config.toml
d_model = 256
d_mlp = 832
norm_place = "pre"
attn_scale = 0.125
parallel_block = false
init_std_qkv = 0.0408
init_std_up = 0.0584
optimizer = "muon_variant"
weight_decay = 0.0
grad_clip = 1.0
schedule = "wsd"
final_lr_fraction = 0.05
batch_tokens = 65536
doc_mask = true
MLP neurons of a small language model. Each row is named by its layer, matrix (gate and up: input weights; down: output weights) and neuron, and shows model dimensions 96-191. Each number is 128 + 32 x the weight over its row's rms, rounded and kept within 0 to 255. Numbers have three digits each. A neuron's up and down rows have the sign that makes its largest values positive.
After each neuron's rows, "fires on" lists the tokens most often at its 100 highest values on Wikipedia text that the model never trained on; "fires after" lists the tokens most often just before its 100 highest values on Wikipedia text that the model never trained on.

L2.gate710:139139100161099153088133100118135067159079131166152091156155105192153105116126115154107126134135112149176117206091172162128107145078128171113127116143068190135161156140106147041136135136166176102110106106135136096074104210131125124095115104109132126102101175190159063087087198140135104122
L2.up710:108165168119123090156140138198093115166142121108101153092131062152141096140164086109135077137122156173157055092148119102133068143095182186149097134119138164101192118091110151103082136159104167068160102105131115148119103147152123135090106105164157074133067177156170155104043104150140082175
L2.down710:117091198128112053112124159180134088103120151143087091138093159108162120212188112128197161134159127109109184183132126164087093116133175117164107166118127121125108108147043134106151130136076139154124137120152100108083149164137152081126160138140061153157181045123106128167071123103130119141
fires on: "ry", "im", "as", "ade", "ent", "ad"
fires after: "ist", " ", "c", "s", "g"

L4.gate474:151083123156131129134155104131110102127118105184160122106107128163078136097142143110140085112088141139056156087173134162126142205151117185142097157118123130129129150144125078116157115157174114140155153135077189164143103123068152065200088135094143151050159165095114118059124090096108113158
L4.up474:136097122068081092154094160170138143125128137167187139140151146155112128145148104151063123167146108123130083190179184129126145150148133121187159112128207157131097136076180130110151050131122112101157145144150109136172137087120123091171129099087137141151065085096128157124132137091134092079
L4.down474:143176127087171129137062145148084135109165083123142109135083076087067163140117149140058148070143092120067122117145149130146141165086142120097168133057028083135147136161135168186130112123142124115161123152118196080161109128093126166121148116133162134119089162168076122122153124193123146109
fires on: "ed", "d", "ab", "l", "b", "and"
fires after: "ad", "d", "ab", "est", "g", "emb"

L7.gate627:100188144093127071142087147102095100105189105167141148076072150159127152145124121136124157129125156159108169154162112131122074099192118104109089129147111101092094175097127114099191099155160129130135107127183129123089067168121084130078137113143188168115088134120121139117145123129169157147
L7.up627:092135110069144123155122172079131154086169123062114138088076158170103197157105134088096131132151112128075150101081147144140067080110126128110131089150138106114128129164130139124186112152134123139135174133158152084110035133102143187095092106145124119187078122132077108133141182088142096170
L7.down627:043153195149122096096101122177051094155117152113176130135131089077156121146074144109110111094144104131155082083128151131153090121119102103166138123189141109135124125100168146169146037069098095053132136120139077168123056068116186158104134088133118113139160188095126146106116132101154156184
fires on: "e"
fires after: " ", " St", " tr", "-"

L4.gate632:136135079180068090124119107111170117148148077212112180088118115126137147087111092140109155147121129125122078145112137142134129168119103192164097148116158103075137127162151137138137123145229073089102137167170133131084122138172099162071127147119119121114129134132121144054080202089119132136
L4.up632:150116099111119063109166138107141112090086152158133108082160129179189149145122176113154153116098116114149115082071093106130140143123107173109167115132091146112140141127144136146166076127145133145112139143207125135114069124132133149104117095174115132157170063176087129051131151122106185108
L4.down632:077081126082167096158149138080145139140116141144095122097123144134206138135069131124116091152126164099094145079145087115139151126054140099137165098098126167127141175137143079178112133085119059111166108138164126122136155145145174115180174166156131149163145070194144107161093167189113121157
fires on: "==", " =="
fires after: "s", "History", "ography", "Career"

L2.gate764:116124133161071133113111089161108115138127094191115081110043128107143155059140077086058083109089123120145163125131049153174115162101148195138078136123113132130159156151154148133176145156135150134124175163153116145084173136099140137078102140126114077135110171080131161059069124099157141081
L2.up764:125151112236080129115097121167168131122148146128079123082133099158109117078117106119163119110155144179136107158089117193136171140099161220141136165126079160214102084112123195078155158184126107116096140109119150117103126122119115165132084118191144105153154154147151141078163183128167156145
L2.down764:121091102194102169098161175095116128125102072191113114080190113124108112162131142168088171114150150087024111144174137126168096171123126157136166185112131141145060113098092127155171086113107065169136081147159109135101162128203139142139103106121104168134153049156128193112086121117124105160
fires on: "===", "==", " =="
fires after: " ", "s", "ck"

L6.gate510:134043090152090129116124145103142105167094183096137155112150101110113081070092093060131130128125106083072113138057088135174073091143077115138105098111083106167154113149148140091123138129159174158134132116229098093164183158124105140132145133068175170061130165146162133095173125121088100102
L6.up510:152167125137124137082188152180140127151092110123124122142182116158121145099094141081159159148094112142080127135144143116146126083124099095096090107110109074167106169098148209073157168128182146122171172152177141087130141119153104195211117155129102138102123181134095164072074150117105116132
L6.down510:189196094092082116163122088130079097146090117093166047128147150105094110090158107091167076135088135176104127121125081143152090110090148083121140093183119130169107174117158146120163097132122107126158129137116104105165080139081148129134173109126140163093154150151167095182077157158119154095
fires on: "\n"
fires after: "\n"

L9.gate496:139126166119088134159068123146117103144196135148167198084130089102103164081128126175192128098094090123147061138108068170085117056147122104154105174158140078140172131162149115139049111115094104120138088149127093083086114092143092113112153108120113134140125156124084153168086120137152103141
L9.up496:143129116107101154127101117046119134097116086074157130072085186117162091116131137166136093143135158145148123086132122185123090161141109105149173089119149125082145148113091113114061133097119139098136072098106107117117133127162140117128110200153098084171105196075081088163094198124206134158
L9.down496:126057160150109126097136117045100106183066155112140189156123154085126197154081086153102180065204043116125126115103097099083100094124136112178174110147127141152115147127162127126110085105138081102096109135144079117132131081133145152161181113150173154140115125182118069126141140123143125067
fires on: " by", " Le", "ri", "y", "ro", "e"
fires after: " d", " D", "ed", " St", " R"

L2.gate653:156111124102152103158203115188152196148093140088121154158127107166104161154107118121122089161139125114152147137142142156163141091141112063129172185149138127085153145124132138108059163144137131136144091135123175137155087130126119171116123186172102124210058129174121151148092083147088198142
L2.up653:105118138124103127153153133114089163094136065099123137099151148086134192116058118076128109114062109122186107119096142166100129100109135075115160176147121142144120144144134081107143107152149154184114119063070125117128100174119129101156086106130105090107139123138089100123135096165131140115
L2.down653:095136094201073106125084135154051160106126131122101162166173063143116134091188179137154123107112117160184160177171146121184093166137131083168113139104116132154125134139114121100151116134161163156180171124095131158153128103132139146130134113153155131098161155113109087135109081134069142151
fires on: "ver", "le", "min", " or", "cu", "er"
fires after: "th", "il", " a", " Go", " no", "go"

L4.gate378:105104115111102101136150125127156123133095146134143135106095070125121079097160137073151135079072136120126107155109155155097124124134028052191077110170101114112077158108150129081140147132181159125159133139136105109202193145147085122128156115074082139108153135152161106121091116116094156073
L4.up378:133094122108074098120152091079142122149091172159163093141150105140107091116183114143196100078117103118129106148120129162133130148119020098152119099147073149127106198131166175056135154187161150125171087114141108114175195155150080138125169123081089135102127144148170099130038115173085146084
L4.down378:142082117111096130124129126122134138161105153131161123158134062093153097118149108102138147071113155114094080175112118173075132126120074057174107097144119128089113193077189164086153130126154164147134137122153128102213166169158126127154149113092073255113136123135179157106064129148085176099
fires on: "\n"
fires after: "\n"

L10.gate354:116065062141125144120135110152126128085120122139101106118116088109140141141115160188148131125125155129125152135089144104160096118125135181152086106081079066071092142103103127132154165156159179176113133119121123123112099136111089091079083158086105111156077129185094139116103147113116101144
L10.up354:120084060151159085122099202157101100115121145141116097101095073099157132113190174107087117146078146179142142163122122084090151106113089055140099142135102148168092150102144140103105126145191143113112130095102097153094068171106144100104069126132089119084145135159111130097170105130187124150
L10.down354:206174099132135138133146114145148172158119133134132144124099136097125103132175134171087169103143208088152157119130122209080139125158093064135136157128134107114112050122104131105158151130137109136128109146157127136113112116118154158172090183166090159133122102161119142082192130143101094101
fires on: "ver", "ar", "k", "ed", "al", "o"
fires after: " ", " ch", " a"

L11.gate246:123139136084079144143122098089110149118184111192182121090103139140158118146134135109198071138102144140186101112166101146118154116135079104129110122179168095159087146133126121149089060103133098161164091134139165137119191175133107123124149149208086113113120070073145109070151126170121116148
L11.up246:179165128078063120095109063081136090141150125168088086094129141113154076104109160111103145127184145115128114151109092167156093071107090160166110069131121168108104146158085130080158116148080066105139122151168141120147157170122177080173168196091135149119099113133096110137118130149135132167
L11.down246:176129125111134173134140081152167159080158105139119181112108124105143146186071131146192108200136166110168124080114085087079173137093166117111065118243161186119141116147082109109097122093132098120180158106133098138122068170081166119095112150112142202105101137127112121118152107112138165123
fires on: " re", " ", "le", " was", " \""
fires after: " was", " were", " a", "ly", "e"

L10.gate174:115111164174172143197191061178181167119118085136120112101160148140093083093115077139099095130129160192151112098134125159107173146150130102095069111102127105127057135107126127134150122150114205166110129040145127201111120149127094124109108098154175130124110110158062059197178136101132194161
L10.up174:119148101160158079067116168141147167123093113102127161130180092151152216099204120157136071144114166116123129154081139125144122107105145093152121118129088142104162109117068121113192163133105161127113131151104143077096129125091133175110083161102153125088131117149166127116139126095135113143
L10.down174:123146144142076133136083117135086125133201163156193149168111189100141099082128123154113120138072168110168173144153047147090119088152065132207159092125133123132160112148170111086112152126069127146124127114153121084105167139093088084114144163114078133171132122163098088098071101082136143116
fires on: "al", "ed", " of", " |", "ar", "val"
fires after: " ", " qu", "ry", " m", " M"

L6.gate724:094102093114165085122115113109121116153130194102148065136126099089106113133159034104164089131138081134107119178098118161116134165102111062171103111161070083151156177098141161114115137200108101089133075168160077130201155166098112134183149148070096193110151182144146142128084177141119106154
L6.up724:149163092083134052127170087108162126127143163136130074115102054116122127151119110099110157102150107092194136189135133099111102106089081072153111116128128104131132144119164124069135104150091155126207146117121143132164167215126121101149152138110104173108130186137105141110076149119209103096
L6.down724:147117123162095133107150063133133136144155148109137159126147043085085098089089105104172068138098104112099120175088109158039126110129079076123136107201163097100151099127137186142156165115155107134128143129103125106156148129112130151105121122138098211079163079134165158159094206130132122122
fires on: "\n"
fires after: "\n"

L2.gate377:091137129107086109109088144147170179110095131125092127084128068154180104121176107148119086183166050144158132130086138141133083102103148152132103096147096186194062071148144119183111161095094127058154159184120085158124150076171134153164098115110064187161147116123125121066101110129196159145
L2.up377:110145174145077108096140141171152086126140156120135114126167081060160138114096071144159115128118183109109195084087133147126136126149108125126164106064091134150124100121127092137092111128100102145097093162134163136137190122101079153120119125083150082131131129142159133134093149116149168128
L2.down377:120162096091102134117130114114071181123155104148131122143169072089177119184072151131099043090126110128074071184047152129117108110134157180067142204118117122131082122093125181125122189132118141116112135136123143138096188206137114090097109077061171117126180128154143144115150129151153115113
fires on: "ed", "d", "hu", "n", "h"
fires after: "s", " win", " ", "out", " take", " Win"

L6.gate612:134170129120175121124091143162169170138141100143153085158073124142115117090105106160082147068155068172188130106116160163082147124103167166088153072125129130118125096143189125129113095147109083137123137148136076142156127147151165176146074117090098094117095191054105124091174136164104147140
L6.up612:125180122110131174126050101097106090108148082096146137115147121072117127104146092126153144127148142129121164157116083140186150062079161119095094132052121072142158102152194139065206175092091096137102160149080152090139102146136137116162128133089127125089094131074194126065144149121066124124
L6.down612:152162096122165124051174109143099127167104133147099173138142069086119145095171127183149122123126151110118082120116149165111143184104133102165125161078145181098134113155114120156225137065162095085106072149101085112105165147117139101131161166116140136141096164085144123098129129107166125126
fires on: "o", "lan", "la", "port", " la", "lo"
fires after: "s", "im", "mp", " as", " ", " re"

L2.gate751:094104200142118127134193169126159136130135124133146155189122157171146107121141112120170149098119183155119122139072117072140112208142080093100117172119160178139074152092104162124131105122057054170153128090147169164121147143064155098080064084123083150161143162129164147110091152119179101105
L2.up751:086156129143164153099071116097118147162101143154088148117150131083103148113145198122143154146141101154151109146088115123140127089076156169174066129136180184099147136126104147135104199155140064150145135171176140126089114096128128119118101120117091118109146127178149139211195102216107160177
L2.down751:130120118091110163129101120122100099098107122123053063089117109121103078128074057092151129094076135121120138131135165123106085166125115132148173118127153134154130101111194118124091091136037146117144125144130121080118170157102173112088113065155141184088093114098121126143118166096137139120
fires on: "ry", "r", "ation", "th", "tri", "fe"
fires after: "ist", "al", "form", " in", "co"

L6.gate322:147159197100132188107140126077134157152200124054132111093126143126139163144116180126138117148099112062124102178098110116159107168129121130159104104134164145139164101121063133145145084108175133135135083047091166128094158177133194137107129061118130197159164109154130177132124130128126127120
L6.up322:118095080184127126074129049153128158096097122140148147156120151131083165125093134084100118203160137116068083071135177192075138115167145107162156219065166158123121120111158125124142129154168121074107086160159170111156119150123102135133169154137153102116092150091147088189135168109157187072
L6.down322:129144120116110087144105143118136113102123154225115097129168123136088119152142108132075147166132100085156114188184153113081147129160166190163156154100122136118128061121117113129076137090069121038155127228133097087142112182088120117125162154150171212158142113177092126081158128120093151092
fires on: " ", ".", "ud"
fires after: " his", " St", " c", " an", " a"